{
  "d_mlp": 512,
  "activation": "geglu",
  "norm_place": "pre",
  "norm_eps": 1e-05,
  "rope_fraction": 1.0,
  "parallel_block": false,
  "init": "uniform",
  "init_std_o": 0.00589,
  "beta2": 0.98,
  "weight_decay": 0.061,
  "final_lr_fraction": 0.05,
  "batch_tokens": 65536
}
MLP neurons of a small language model. Each row is named by its layer, matrix (gate and up: input weights) and neuron, and shows model dimensions 64-159. Each number is 128 + 32 x the weight over its row's rms, rounded and kept within 0 to 255. Numbers have three digits each. A neuron's up and down rows have the sign that makes its largest values positive.
Before each neuron's rows, "fires in" lists the words (lower case) most often at its 100 highest values on Wikipedia text that the model never trained on. A number after a token or word is its count.

fires in: "year" 19, "southern" 12, "years" 10, "african" 10, "sister" 6, "africa" 5
L2.gate76:130204120128081137083113095097069123079166110191185117104160092173118154085131172162144126129155128091184145167118149105149109142171083127142177035157123141088100100189130131201178130160064150169131135110127126149156133118082139149144151127097116150092098134153146113114169106146128141139
L2.up76:135115071202103105164132162134045171140113132113117092136110039193126161138137150173148153135187118130102101113148225140142123085139138121116149146125176102078168178150160174116139141149096152173135113124106136164123095162081144120140155060124062136154110176131118126162150130133100165118

fires in: "of" 21, "video" 10, "medal" 6, "performance" 5, "victoria" 4, "media" 4
L2.gate232:133094136129168134162060142126084113147135123108140167111091156075150136148126086179159179178122164200113125146151121096125147110106099117107158126137150167117143193167127134126113140133127129178142163132125167163126176101138136183139097111138198147050090166089105169110111138109089125144
L2.up232:111179106148099140140133117115084111138114100112105174133168038104114098103117094067097117148134184124087134116122191148185096128132124084111086107199155129065074131187083131083132118120153140137087116118112167149106180197114138122158124145065133166088135122114082162173125138153138147149

fires in: "this" 20, "through" 11, "those" 9, "three" 7, "though" 6, "than" 6
L6.gate492:090150059103149097167118163137198186109141128137171165122097114187121102124151127102131129180145127178118136071075139146120120092155082190180158136146097164079173216209109145088143159087128140140164188132116126133132156129102145121129138115106090125171106140108114069139096128136102187166
L6.up492:102161141120160128200101067183171076152117163115093097135092148105148104131139172179094178158141101127121071158100168115156105120143117117073171165123136150163193207146114122023191146119155136111125155098090213150181105154111099194092136111113140097128082109188094158143078144148110122058

fires in: "an" 72, "announced" 4, "another" 4
L7.gate37:130080149132129095169160133177088160142166097135138130107043131102118063135114187179092086083188141118140173101164130133132133136092097117073128149076150122149159172145110102092113161102131114150147095102092127167116046190177169161156140087109158117149088139071155151090109130151194127113
L7.up37:160058121121115126138128132127105083182140161188146114059076093094168135137161164148087167106152182128089142160122099176163151101115096120084137096096130167085080111103150134163176123137189107119153143085155164148153120123116079121064129127131125126132077156090140110155077137133127117106

fires in: "to" 88, "took" 7
L8.gate138:096097134179124167147114112187183165127116180096071103129154077147118164070090116092192130167100072133114162133141113130140117143167144142157171202150102124101138131190114151115167120119166120067170121140140119140138128126158082142163146110156133167118179209123126145103143153138119138143
L8.up138:174067148164134132146139105156147132119090125114045119159156068104155092107131111101112134164077075082119118119107095137139085179085175074174123103145133143111135129152176161135139077125159111125134177165112096171098109170160131139110174127047201167122153125190122140077083135124165153150

fires in: "than" 16, "through" 15, "three" 14, "third" 7, "more" 7
L6.gate295:122152124124154125155110102145129182065136091151153140122101141176123102095147185152193101132088118100096093136146151182128176128156108147115081090137093102094192142117093118085148084091116151162150163147078138121135075146048069105156085166122113082122116105117093120127082128163144140155
L6.up295:179171138065150230109136134152127104109128151090147130100119126081129140102176126130132068157130075108101129128138146147128111170177134109127105138151114106093132140072120078078202102125143154149207161159106156101133111147134139114149147132148106126132126104110083124134170137175158137109

fires in: "through" 23, "such" 14, "both" 13, "third" 9, "throughout" 8
L2.gate263:163102125109148148111161126180125183188150098099118124146086153181143143056113165156143089095130162110133116076156166082149147058099102063146179112152106108137136158108157120043095110147100111111184151076083132145130129121061165078126102145115144177066108177084137185106134133161114108103
L2.up263:145117143163097130113107155133118130118076162178072120167103131103114141185084212104141097184158072117151101118108112125133185134151125153068125070159092097075194162155109101082156109117156122131198144119091109123126170151094084115161146157162171166084142116113162069100163148142190156120

fires in: "s" 40, "early" 10, "harry" 5, "marie" 4
L2.gate95:086133127157115163129125121182161133094164129093177137165126123105096084132108151147143139188189141190173129110107142156099117121164079130100113070153079167121139110160124095093112120093129137095167143096109159125125165136141200120149111171099114161091055128110168046139146193137121134127
L2.up95:095074145161126128133135096158165155115128193132137087081160097170161130108128116105132119144099099171127079132128140101191148116127114154094148107086142142133184074119101105107098126136153185132139109128049130119139153189147123095162125131099150093087134185151151183209153097156127153095

fires in: "than" 18, "without" 11, "among" 9, "beyond" 7, "about" 6
L6.gate330:064072110201172116081122106153124193159130136119131103165097099138156168080087171143126156129143106134164142085120156116095129109126112084157132149112105138104143153193096128160160113149120166128181112079111084104111144130132097101124158121112106124134103156115134098062087109148103100185
L6.up330:211123099151086127131039121131118201119110158147121118125081151097158088160120150154123140165145123173140202117169116092061113138134106097122137119155139137095141115097128139172140115069123145126188147150158106098160132136135118102129047111114131113142094149083122151073134066118138150142

fires in: "and" 20, "to" 11, "little" 8, "activities" 7, "political" 4
L8.gate74:070154178121175175159107142186153154145139136132105164132151194150079139155116129120093099078156103129122130103086179128156108094139083146101145142129085081162138159137051154162099174102140168138118195110070166143149143091165137186151127159117133111103159148098140073117135171133107125133
L8.up74:134163165121134149138201188153183085123083112159149142124180140117120169156184151053104095155109081179107130151096120101176121158076149097127156106187085118139134161068121138151122111149127115137161197073113136147144192099152184113128112105080144180105118145133120158146091140160133100180

fires in: "as" 60, "with" 6
L2.gate120:137085096090148121118108174133149141204156136169144152119100126080101139136105105144070143027102171093154116075125145138099124184149071080121181140132112079150090146113084148119117138089085115095107166086082102126160186149144131092126165179083135146122126136172187127090098127145131152092
L2.up120:134103151056201101175076122154105142140139155216176147148146173138083165174207108158114065127164112076156155136081099107139097132108124173110152138091167151104155138166119177121064121114102145091153085180104088145088141100086155131097143187085138160186093117112134112183053131139138118170

fires in: "of" 97
L2.gate147:128099079103087160159119087115181158085130127119165090135131102117170055125094141074150185177069091123126143160108161130056113166108158147170089142138128172131122179119072084061139164130137134093128152067120149161140123108103164112193174138165121067121110124110135136091118147168107136119
L2.up147:098122117107112198144065124139115135080143095137117097188117087135175120100130189125102147166136148161121099117101148106078082135152154116161160154146122078161084135155159140128167169131167110112094152126126146162155125139128152177099156151180114142077084144164157161142093188151160102105

fires in: "year" 19, "each" 17, "years" 10, "appearance" 6
L2.gate254:096137119129098109120162133121119130096112093162157100165146091172116112084123131182118134066051075144116139111129103150107125074092158079116107103112109106129143147112082137112152106096086172176093143065158142139097148162069183087148091153139106129071079150107099091143085158156150117171
L2.up254:111173146114094119127085200147150107163137146183100109188132149099099143166105126096135203121102122099086161139150143129158146130130157113158131153117094085075156099094101150161143118206178110113076111132113093136153105178122102099147106069133126135134116103124142189100176144095175141173

fires in: "album" 16, "year" 15, "years" 10, "museum" 8, "local" 7
L2.gate445:131129125097123152116124116128152108145033113069151139089117103139112110095128159196166182150091101143167149149175177123118127058129152131149174158151078145096126171122097146160192142078161125098158148103112200131191069113104140115146128070139159136064130108109141105136169105183065124133
L2.up445:128054131089162170083135118115072156109128103121072172128125102138095069118101150174083185142191089135126123138177156149144123070163119138160145103177082150102110167155094115177145113108090145124153071087161093065173111145080137120185142143184094153117126186086165075127178085086074155123

fires in: "area" 15, "are" 11, "number" 9, "design" 8, "designer" 6, "areas" 5
L7.gate142:150113128071156125081115114140049155100178081073104095177068116102087140168175153095122135157149173138110131168132168145053117118124062147115102178152105161156132165134108132140101147170113097129174110137159147188085145137118123184120111174064100130125059143126069136094085140119115144150
L7.up142:071108136114106112143157106116114116159126177103116101131115103123085093166096186141141076115129142145096093069109116118098141137107127160170119146073103121153110154114160139110092106076097068152112103158118183174128180134150142161137119170126144056124142089157127123074153162135098114163

fires in: "for" 78, "force" 6
L7.gate135:167112166122156123070094110138140175110061136097125147149152134193165163110142173211139104172141094147076124066091112124158108116120158094104107134177136169106137200129119096093143109158082163161158129067127143149104166177090081126126118142176108147136065106149128080071066088120085117124
L7.up135:110126119198139144182183152071154089116174162118174140175113120130126150155109069124070149150154124117103086103197148149112118184075114173185126110096097130137143148158162141139103093121105091060102172140166125154141116164075125147190153141122124201125100180132121089140087115121067135106

fires in: "award" 23, "support" 7, "awards" 7, "awarded" 6, "sport" 6, "reported" 5
L2.gate238:132093091063168091078121164130131151128114142169098069167124129126144161137178126167188154107099132116185113127138159111137158190066117116123108138078121146138078169143069094132143144172137097107144127146093073155164153136109139127148164114096153073119163154126148092178138098116109099081
L2.up238:094093118125210094166084136237106169155149117150154141112138130094159126178152156100177179140086067109127158198169110198114182096103091145129081151126140087127140139095102114130124054147113145124183091127093151172171133140159078144170137127141149113111139147076161148117134130113162130138

fires in: "he" 74, "she" 9, "held" 5
L8.gate9:146118162166115126121110109157117140063164158137105158150090141103150024117159139144088193126114118134222098142125127127136153087119059088115110124128124071115136095073158153108146140072138136165128181115145193129163128123179098111144103136104171153099117105158112180164133176146083135134
L8.up9:104173131125141160095162078143089181130074133075127173167121146128125092127179122128079148242127160165132118101135134150167122172141099103105150197127138118069123126072151109116169145190138118135121164115113126086140144093161138138082076081106117129108116135125124150135146173117088160119

fires in: "are" 24, "were" 11, "area" 10, "of" 10, "african" 8, "has" 8
L8.gate101:080112102136125143121083073132105112081143152108087115132058069128146116149114134154087132150133151135165072088211136087111180095122150087126117139086155129102117114081159170119091202172092124158137161054178142138152142121077123177117099156108129143122131134150135166147137116178147147136
L8.up101:111088133076137109134084129115111121134098152155099116134120085177126151117147131111121081103103169104080115148144165174151182118106109172132087141098092143078137086145099126136191152129094104100072136086173122133158086099093102201080109153074169123102087098124120116169112069118111106156

fires in: "had" 38, "made" 8, "having" 6, "makes" 4
L8.gate448:136134158135117107144122119111087126132084140100162094126113109164131105126137089116060162182157083084172199162114102168149113134137103100155155107076126109066183101147152138093158141100159137130132160114170178192092184182105119107156079135080171118058092124134137111141133150125174137169
L8.up448:169175112177051106127111171100133133117156124181198142134158165096090081089111065168129114191142119134144150089084099134150150138128098177100143125059110157119132087139138183162095176162124106110090107102119102063107135157122191112101094139060117095140161178140152171091157105124139112131

fires in: "they" 28, "she" 25, "he" 8
L7.gate410:124119112106116077105092177113089123143163164107142131093099136147096145113067151187139166048115146130152112115100152099167106109120096089124103062109123163103157118118132115142181122097102137143135220134139177170074106160103179121162120107088123105065098157100151123121100157145102196135
L7.up410:103100135090153125179103104118089092152091116122091145097190123100101127151120081105122109129148143125111077057107160138083113147161169099141133147097082096104057072108183140213116139169104102142150096165164180141135205126126154143164111076112160156152125150067118174102074202130135111181

fires in: "an" 63, "another" 6, "any" 5
L8.gate428:120124150107128181163139088172198119136108162119132187119053156124079147128105174132170125108149126172092095144092122113135171066084088107105104149166124149092118178124126116139176208096088097120152146129154108134119054132108123150165151127109162137092137170113195100087100093186105166156
L8.up428:192099138137151162154172121169118078174105118079102196143134146095133124139117213098084146121131183182092132092144168055153102079111109130126113142133173112139149143082116111135110189132158111130122188080127067113122112202102197119098103084065127117084104133125170161142113094162120107146

fires in: "at" 51, "their" 9, "his" 6, "your" 4
L8.gate417:156140112099082120145110051162172126130142118128116096108079135173097068152098141133138122101113064184114185107123108101067142147126152076174121090121136129144132109124081113113120211113139085162144157111105137168110160113081129139118145145109150095093090112120121102161106084128127160186
L8.up417:102086113134115170118099116120114180113128091075094148131167161101123137118086126054109105132119135060087149142139135070102105228126143087115105087147151117119136086104088067151139112173061121149090174122150145106132177106122184130138120157170181154091093140136163124155120078121136149136

fires in: "its" 36, "their" 24, "s" 23, "his" 8, "itself" 4
L6.gate231:103125121141098087128136100159171156168086156141114137107095145221081117090157164098160145164129115165166156122119110100125130156103110105072109113155156124078149134176114162138075127127132098175089168135107117153121124158076151132111129156054104115021126182112110109168121127094162121179
L6.up231:090113086145106087187116185146092134100107205093117154099131154184128089111123124108117127112128168168101108107206173115084180086133117110053153123131160167132101096127132069136121193131049160164158086105067164081108162149159170117154185151107146098203121191103163137192160111125152123134

fires in: "with" 29, "and" 12, "power" 10, "of" 9, "within" 5
L8.gate43:103150144149136192154125128087152124099084097118106183138150120198146117147090168051111138182173101130050124128143174094111109151158146153121083158175146114149159096070068125071105109139172133058109171154067148110163136167079141123115172170140119112101127127191146083136125096135180188144
L8.up43:110045145128070101104164099138100099080165109116137146191084147156121068134082118067149118158114105144104138147096072121112184181166130110138168058086107115092148158119150129090132126144166169132073144099098198186106165088159126161098085133106093129126114116115157113128180162137092115104

fires in: "on" 48, "council" 11, "incumbent" 10, "only" 6
L7.gate403:158076062150164132211106120173147116126134105138127170122093101131067099139146139171141124127130120113144123077114096121162130075120114152132098077113106143100130156118146105094096165097115117125113111084148204158255117172093113135089142125125105143082146157158159107080108103117117187156
L7.up403:170056078087106135151073147115123121137121143127091127092107090156183060121173150145135156172126152136100151106167112157187133156059144099115129118127112163100121133118144127118171133079137141132188105141102104123168084145140082101094055135068112162092069138156133093089084130122172106073

fires in: "it" 59, "19th" 4
L7.gate505:073099166155182102128121137133135086096150118157126148126091107159136102143152080124131107154093104135145087094088123163113177195088052111093075207148124157134161067125054175124164139144117172158095189166076099183100124160097150080104144130118170086144125101104188182127163182142079064093
L7.up505:131159163128166170119158072118139170130109120129139105156143101173106061116157210137076133143126089170088093124086120093078114119130142119148116152197131082147158149118147144188093106142077174137118101094096091145130117102093112107108138133182154172145133116132084137150110144159135153094

fires in: "of" 36, "robert" 9, "mountain" 6
L2.gate303:132183159167093111141159064119085165073096088097162141191149110108127143098161100168110086111141115146107103096117138126134088150165132099122087125088084092147079137130131185177153065158118207162114119089136152135092117162131130148106065096156193135083110124093110119086111186153158121114
L2.up303:179151115105127176104106097120097154164155130136144127126123114127133117070169091103176169154129173093075187127166113092189147104123162200112107118167181065136098141116116102098103116112143134073071130132145151129067104123076130110158064116181107158144075084147110153194084123175108114123

fires in: "in" 85, "incumbent" 5
L2.gate319:080090123150134158196128136085135139085117099133177111155068145157113154142136108163097170109131147062106137160189138096087094111148112173122168114126135234120157177132094103166086143154121164108181093071142124136135140172079113168112152160078164063068088139147148065214098154102140115094
L2.up319:184167095131139118140131078083135134108081133161189107200113116121108136165133165143079147196097091122070167175111143115139163131135163129109153154130153135056118187097086097114119129126128114178129135153116139117113078180156161114050141169183211111064107164181142130107082129113123142089

fires in: "for" 77, "forces" 5, "former" 4
L7.gate286:132071152141131091130121098150105167071108143072147122156125115149129126104143177225162092155096077159093131105112172161145117134116113102166171141119142107133141210142113139129076116157144123143116175085144098135208122164138132160121132097106124115040155194086166089111027066118131113147
L7.up286:134134166141103104122155121139110118084104185086131101168176119157138173122116154174170110182113049161088112096114101189166140127140116080167182154114104148149134186194154145120087129150145118156071140071137084141160095114140159136077091066132105157128201134107130109148093105103145193142

fires in: "on" 74, "only" 16, "once" 4
L7.gate114:204130147107101126143096166135090100095089098136135083128143127144137152146131151135146090105158109168126151123140183122088140105129112127154129137185098152015083073135129097128127069109096147106193166103188144118120155146123132112170115107182115182118071194173152106116113140101193123149
L7.up114:163178134230131203110102117135146122121089124123149101079150115168105169152156148170143124121116112079152139079118064102090098152133115130132195108140135125133148104120143102114104147116103116088145202111161130098165137078106140121105090076111159138113099114171143120191153160120162138118

fires in: "and" 91
L6.gate116:135124120147177125123091074174198139159180141160185093155130116160110125155101172097139130103132130196128193118184166167097124137079140151109155163090107085133130180049137135107099112104162078137104147123082120112124117141133134095144157110175183132156122099110114101181135126146106198151
L6.up116:102085082135115124121155103083117111102122064103109109150091113128152098125108109118107163124104112115135050135197125144148129089107177079153153090067132140158173119091182104083132091171165142078097149102156127183089130175154133135202139114103154159152165120137060096127124131144151131097

fires in: "on" 30, "only" 13, "s" 8, "you" 4, "younger" 4
L8.gate461:176148140107128132149090079161095147156120151100105146189138145128170184107120194118148116159148132160106163126141160079074100121134127086097118140144167104124146109116071129115135129152139139140098122142062162175135093160180123111151149106070097125101104172148123099188149130152133113089
L8.up461:138100076108097147156083141118168067123146136119125141071135105140133109127135113135112139150079151050157151126071084090143164137177108096190139057136114113074095163110135102157113173181127127113140156150134136039134132130156094126133133087164097147135140152158153084099176134128129132153

fires in: "to" 74, "of" 5
L2.gate187:144109158130094134044102120164129189110127108067079128158133200149141102152104084196132156121101117175154124061159140100112124119112139092146045109114164157113138144143103154141165093125134130134121099110078129163115148137183175182168149131102091131105092168122114171067112130191100079160
L2.up187:089149131074113168087120124184098141170099142117106104095081032157117125108133148153127130202107121114127160105130138117144120162109173172119116103087126043120137110150120160086103117122171171089163118129133153166128192167191101111148167143129134119187131104139138107095109139153121138111

fires in: "film" 20, "played" 12, "footballer" 11, "player" 10, "football" 8
L2.gate477:150107202114187092095127105158078087181121146096201125106155096206145163100108159156135152164134121079160112116125202133147167137076087141136124136083126107128123130148121213109083127122108089158121171152112168162190140080131153126123154186110187135123128139122112069063122113144181106129
L2.up477:081118180120168150113122148120153111159151157144155170092132130142140112167153179150151116095082147115110124102131128119097139085106135118131134133107096187169133084150115129089090114171123086086132101120110105179144170154118187124121173162189155162108207186103095093106163120112102092117

fires in: "a" 88
L8.gate219:158127085123114138173160132118094119161164107104088150202132086139157165158083122147188133151070154100120097120133128193115171074125117099117085128114098124157179156084058134085149132113139165152143162095120171124121090115102157145101159081136124156104164152186121145124058149166147096157
L8.up219:175115163113120117143120106145147152156147133103145095094090114120143124096140180096134096133110086161195103197123104113145134120122166172127095172117134161123123113151133164119131132143173106167162111152151157093136161177138140120142086100065078118089103137140064147118168183090142148116

fires in: "which" 52, "that" 48
L6.gate385:117174169124160112130138084178117132126161093135154184136049194139116063121103081178135151074155070160144063112131056127068145142102171113079122056097152146100140124080163157058102133131143126113075125147112114174126123134145164133186118104115100110116179118132142181129100155148152090207
L6.up385:115062121143147124149164146149117080141210142110084160180117136105099148132121164122052118159152114138076120148109150076175153181088114132125111112121177114093142199205113159103087143095158078076099179183139131045150107146123106161109134084097148115101064135152146076097123158153129159093

fires in: "several" 14, "language" 11, "early" 10, "more" 8, "of" 6, "february" 5
L7.gate366:128129069144174170143142124126167164114129085174162136088128176135074131091113115118109070179126111119060080089126140133161156152137140131142134086079111106144153127100087088009121148135091147069129178153038169113169114117164147226174087176146224095078114144129127119138155140176102130121
L7.up366:107131093179152105122063158150144115169153120143183106162084079171120188101123158082184164195151160164114125097148114136125125122150127142110158111155081060063176180103141094121124182121145085110133163091082161132124117109119126141128116132173164078131083154122105112150134086151081159149

fires in: "of" 66, "ft" 8, "approximately" 6, "around" 5, "next" 4
L8.gate89:168125131093106153144125203088126140094113083074210154086096103101147141122185117103178094204069213089089090147139105128116123147105186087133096199143146144104079129136145127105133150055108114163095174070100165135125125105166157174134129144070110070175110186161093054095110159174156150158
L8.up89:128184157128097164102079157128146154119158139109196105162064176151136177124088134127141050155172134109115094098098085099130121156179149123145087161143136075124123150110080160107152104142140152083152163141103063095141137157149084156138144107176107113166124150095162115122142132140122125138

fires in: "their" 38, "his" 31, "telugu" 7, "tom" 4
L2.gate174:093095052168128146135114102147094147113134104156154171161116141144109086155133137191204095149158138091121146114165066072122131142160135087100133106135073157079124139101085098076135101094168125118118168084128134175117100142071146107212091109142083123111107134118109121112167184182175123098
L2.up174:184101109125167135166120136211110186157177180143097132167165086147187090195107113119172098115157186106082168105168136132103090093098119094126137083126132100122181113105125132118129150191150133093128149105160104160156202154147107130152183107103175129116133137130097082115115117165151131119

fires in: "this" 27, "while" 20, "thomas" 7, "that" 5
L6.gate238:097150085128098128134133113105185144106109183166126192105102154174147085123131125168208117124155130114060089094112155165104182164111037133105139156157117166122128167106096161131152149108168156115126150110066141139120092168063150115096115165084176178093052085146124138149124144205134119120
L6.up238:109135104178054159113110102107110105112099148118155128114126130185080134079111152131142091085130152160120138123120105182109127120156044174115132124112140117122152160130092136090106155132175110135167117113175146147098188085170141179089133149133169162049082126102128168109137155208107126106

fires in: "of" 40, "running" 9, "grande" 4
L2.gate108:163139112141197157112071101128153133124158103128178147081107189086139142115114143147107190161115127157141075093141120116152135152132121123066154122157079086072142105090158165099107153121035133177101168134071106075149148146077164129124122114145175110096125119144097104114115154104174154066
L2.up108:139161104217110188124171106089135111119146113153181120220144184105158123158109110136100204139153114076108072145178112185169135104148101127155060137183119072144073084086176187140117148129099101138160154117159136071071105136090146109113089111084111124144193104166117157113061166150088164080

fires in: "award" 23, "and" 8, "awards" 7, "lost" 7, "awarded" 6, "chief" 6
L2.gate88:091102081155155124100146135115127107091110121131147153111156174115110153088090079166115116126154092055176142087097137169164135107126174129108103085103067097145163120194092186126087120127138120178154113115144149177168107117089181095144155156075121096131142150143185087102110134131188137139
L2.up88:080085199087119117204117166105120150171132144180159110159113101134151174175129096114131161100126119111168164112168075140156097144144097176096101160068151166184128074118094122171130092106141110078184099151150110147139160153163156143168160124125100109120138101149142109152117133143110097185

fires in: "years" 26, "year" 23, "time" 13, "based" 7, "role" 4
L8.gate59:141130157157157125112163164098074127120026152169153147129102091102123084110114171088105133134127117157133059086126159127166182086107083168091163118097134122176141112103105145066064149125083112161147157105115106220166110131102153113179147137131145153150111116117185131132137139155145194129
L8.up59:148093140116069141132163117129123121095165095105154165122126156105157130161112145116170162162154095144075173137116118171142146132107125136170099127167097159007124151128176109138131153097091152138140064114122121104123159061125139130163145114093134116149144172099136146138123108098141081179

fires in: "a" 38, "the" 9, "after" 6, "according" 5, "as" 5, "award" 4
L7.gate428:147094125122214126167158150232178160140110138135097152140097117165121087164182180152153150112149132171121108127064168167151186091108138104101136112095143136145108117095106149119171143123066170121179085119123118132215121128087177109129073115127136125094063140109152112160065131133102097131
L7.up428:133079161101177127172135126136072123138080127150135160115149123126144109168137117159156159167096165157081129140102166124132172076129107135126173130147117113105129097093144187143106094145175211105176098155158122105154173155134154122144126127116128157116091177139158136157100113085143098159

fires in: "it" 18, "building" 12, "show" 6, "bishop" 5, "buildings" 5, "flows" 4
L2.gate400:072106140180089147193206142102069108130107077148111141145074135210151101126121126126165093111080141163128103109103124158136157194098124111119138102128104165182182069132135190154094117107121151161125155147151075159133147112097175138093149171139115138113127144171112201118109117142169206124
L2.up400:119077157124132128234113110146119083132167183088128077137168111100148155117119216134093135103073155189106112111154124120109100121090115153129125119167139042135166068167116170113094123081102187095175112119163138125151125131102106115163104161152114119100129069126105124103186120116116136144

fires in: "some" 24, "became" 20, "second" 13, "both" 12, "such" 7, "before" 7
L2.gate257:202107112088170117145092133143036113156094124137132148112112162094172084089137123184171125125075108105134115143107165097156121155127095119118164141089170097084126159163130140152123121089070145120198107100106173154142089103126138109119180095149203144080129164194140125106079169192163084121
L2.up257:164109095091175098150087202164090135176104159103096090065129109097131146108098191134124131174111130161138144140189101140124145091161086123060202152097173139178177149182147140123148121191133134150173103096128157126133137170081132114130177133111154149084152160235156134117125065144103131128

fires in: "which" 40, "that" 27, "who" 18, "where" 4
L8.gate356:131142142169166069132113152160053167131121175154131135166137108178087117150129100140119091125140074135156039138128143155135112142208115115077083147108189169104194115189165152157072132128127116151069197139126151126162154122122168145116088132136150164114099215138092138112082154150136114152
L8.up356:084079170110169094167130099130132151157174075111150124174115113139064099122131161144082181123145081183112061125118109108141101072160139146126115123130105081080049058085116114108101105144120132133110114127115156107153123143165132125078102116131131112079088096087164180116151163156133118152

fires in: "as" 81
L7.gate329:079103165098153145124103106137097144176152142184182135101073145133101153142106154251139097095158129165140099089144082172112134135134136120119118115139138126138141117116082140107103113054110178135150174169190083102115112105180175119158158144162191129156108129109152156143162090128135120162
L7.up329:102129167159136132137160088157112115152157130177161130152108123080091102104166146159146093128122086114110109124169100134132119154164110116154169176165151094133051117117128181088099111036127117097198167131130091126144057084099130140138078092099130104071171126128164139152130098080166135170

fires in: "of" 38, "its" 15, "their" 13, "his" 10, "the" 7
L8.gate282:127132067120092135144133156135144181107152108168218190122096134124143150137103228089120159147134182201191105116145148144118135139134104112078148173152157094110123164044124121122157132133141184169192156038119163213164105142086173083146123108073126111100135150194098107144069199101180091135
L8.up282:126103152130165123138094117110097185112134137131146146152086139123156132162116163143156098095171144092117083086135094105127106100170193148104128158182141093150159093122128133124125149167161158202171187096104174194171108094047120127102097108098169171092114087145143148116119084159158150097

fires in: "including" 20, "of" 15, "use" 15, "includes" 6, "uses" 5
L2.gate272:112126098195093151120133097124104062124163173177147116135145161130121141126110197120121154152096071089135108164106141162083178128190129166148105127103074079155164093137107100118102087156132102166153139054138111093098157137098172106096108170138120124100095129129133117104131156139109095092
L2.up272:111151166170124176102127113103181146079135119101095133197144124124131139134144124045073095137127123113104084147118119103177067169134130153147148129115166155151154167128108107110079125077099170085119110109136116068069172098069168168121132112102116119096157131150118160126139158165108108160

fires in: "born" 32, "took" 18, "senior" 11, "sold" 9, "taken" 5
L7.gate493:152111161101124085135155170152094139115116125107150108129111171189127166087110139131185105200177136129123107164157150157164078172123077179107159132118095082115120140136127148121111109110110141113154121052138098081159126116102158135094171113121156124087135084142140174155076151142170153122
L7.up493:133147168142123152157071092144080100120092098130054165145095121121129097074073110135164143170110115144104108162130149179175104093102059141077158159151091122135104163131141116140183094157152143138136155120100105049170112112114125153147163159109183167150146133132146131151133129089134155167

fires in: "a" 59, "1991" 4
L6.gate279:100097089121161128144152085159165077168105144170156166164130130132126131155088145147156140129153118138150079137076124204135176117177134166143118114135159153123075147157092155165103081167048109114091160129109165130139090162100177114153115113130077185141177107183077176144082175140102115150
L6.up279:127105170158124154169104085097100188182090126093124168099155158151116125145132128131175128112153129074090101132127123122190106107120084163123168117186144126065092124085153138107113107162089124156095125094171160121115135125090160171131119078059084163098109106154157085110070103140138115162

fires in: "this" 44, "that" 4, "minnesota" 4
L6.gate108:175168052168121089162128060022128133084190152085170162113131198135142088133134128114107128123151073109071109144139076159125132126112111175129065152132109146075126059138100132103135149109138110130152134113072127152099127127111149147080156140194123096092146081193126102083072078138155172120
L6.up108:136129159168031146168144083127086149144104143147202099154092072121174151131144125124075193146110106139121053086119115136082114125160099106099105156177138137121198174167125116116110153139153139165198138220133133113173139106168118168166120139099149088050099156163127080134163131139139190088

fires in: "are" 30, "area" 13, "william" 10, "summer" 6, "bill" 4, "killed" 4
L6.gate364:144076142040145100115146112098109023117089139116073147120181134129082144137115179146111110168072095141129094109112163125153140136132113045116112130124135120099166107140098145148106131128093128103145138125148120151121114206080152103134066122120164137085093205127153137090173170110094109168
L6.up364:107098163107138153136119162141037108110157147120131105198105084146137160133172140112153155166100123123112116136156102133092131101135111060172197078088095096107107150172103097139123138146094126112106122114136074094131011148085129150137143115148155096121129108115092114081170129180137087126

fires in: "and" 35, "but" 27, "who" 10, "1" 4
L8.gate304:182120128127117058110114156102180177117164125106149142109129116137114076118150135119104127100206057139163151107149109205146132179135149096143094148105098136116140132076160167105102101109121118100181185163140168107123149183146095114170159113128145176115104111060158103146185158123161167092
L8.up304:132100128130118096149143137113104173109077090070161130133105004192148076142077147154166121153104130100167104088080140159138107188131187162132182097094070091151184116119145176136098081129137128162090144155099160125113105177094106098135150146140092165118108099117112129139131150127193133150

fires in: "and" 20, "he" 20, "who" 18, "but" 15, "she" 10, "although" 8
L6.gate273:074191152032166127106162162073169181111180151120136126108160141151156060131115096164105107064203155148159102143097084090126118098085141088153105116156125089109173133102133119129100169127160092117134153117129148144111150087137137164124094139046114122099132084097129110136153173170084138090
L6.up273:164177109161131164117165091133125151179155165052096160117077156134153143160131124127152141155075156130157091090053086117159117164175124133086197089105155101041121157105192167099111174092166093181104075098143121133098111153105147131064077105120109167111082095143103188108155136143160107089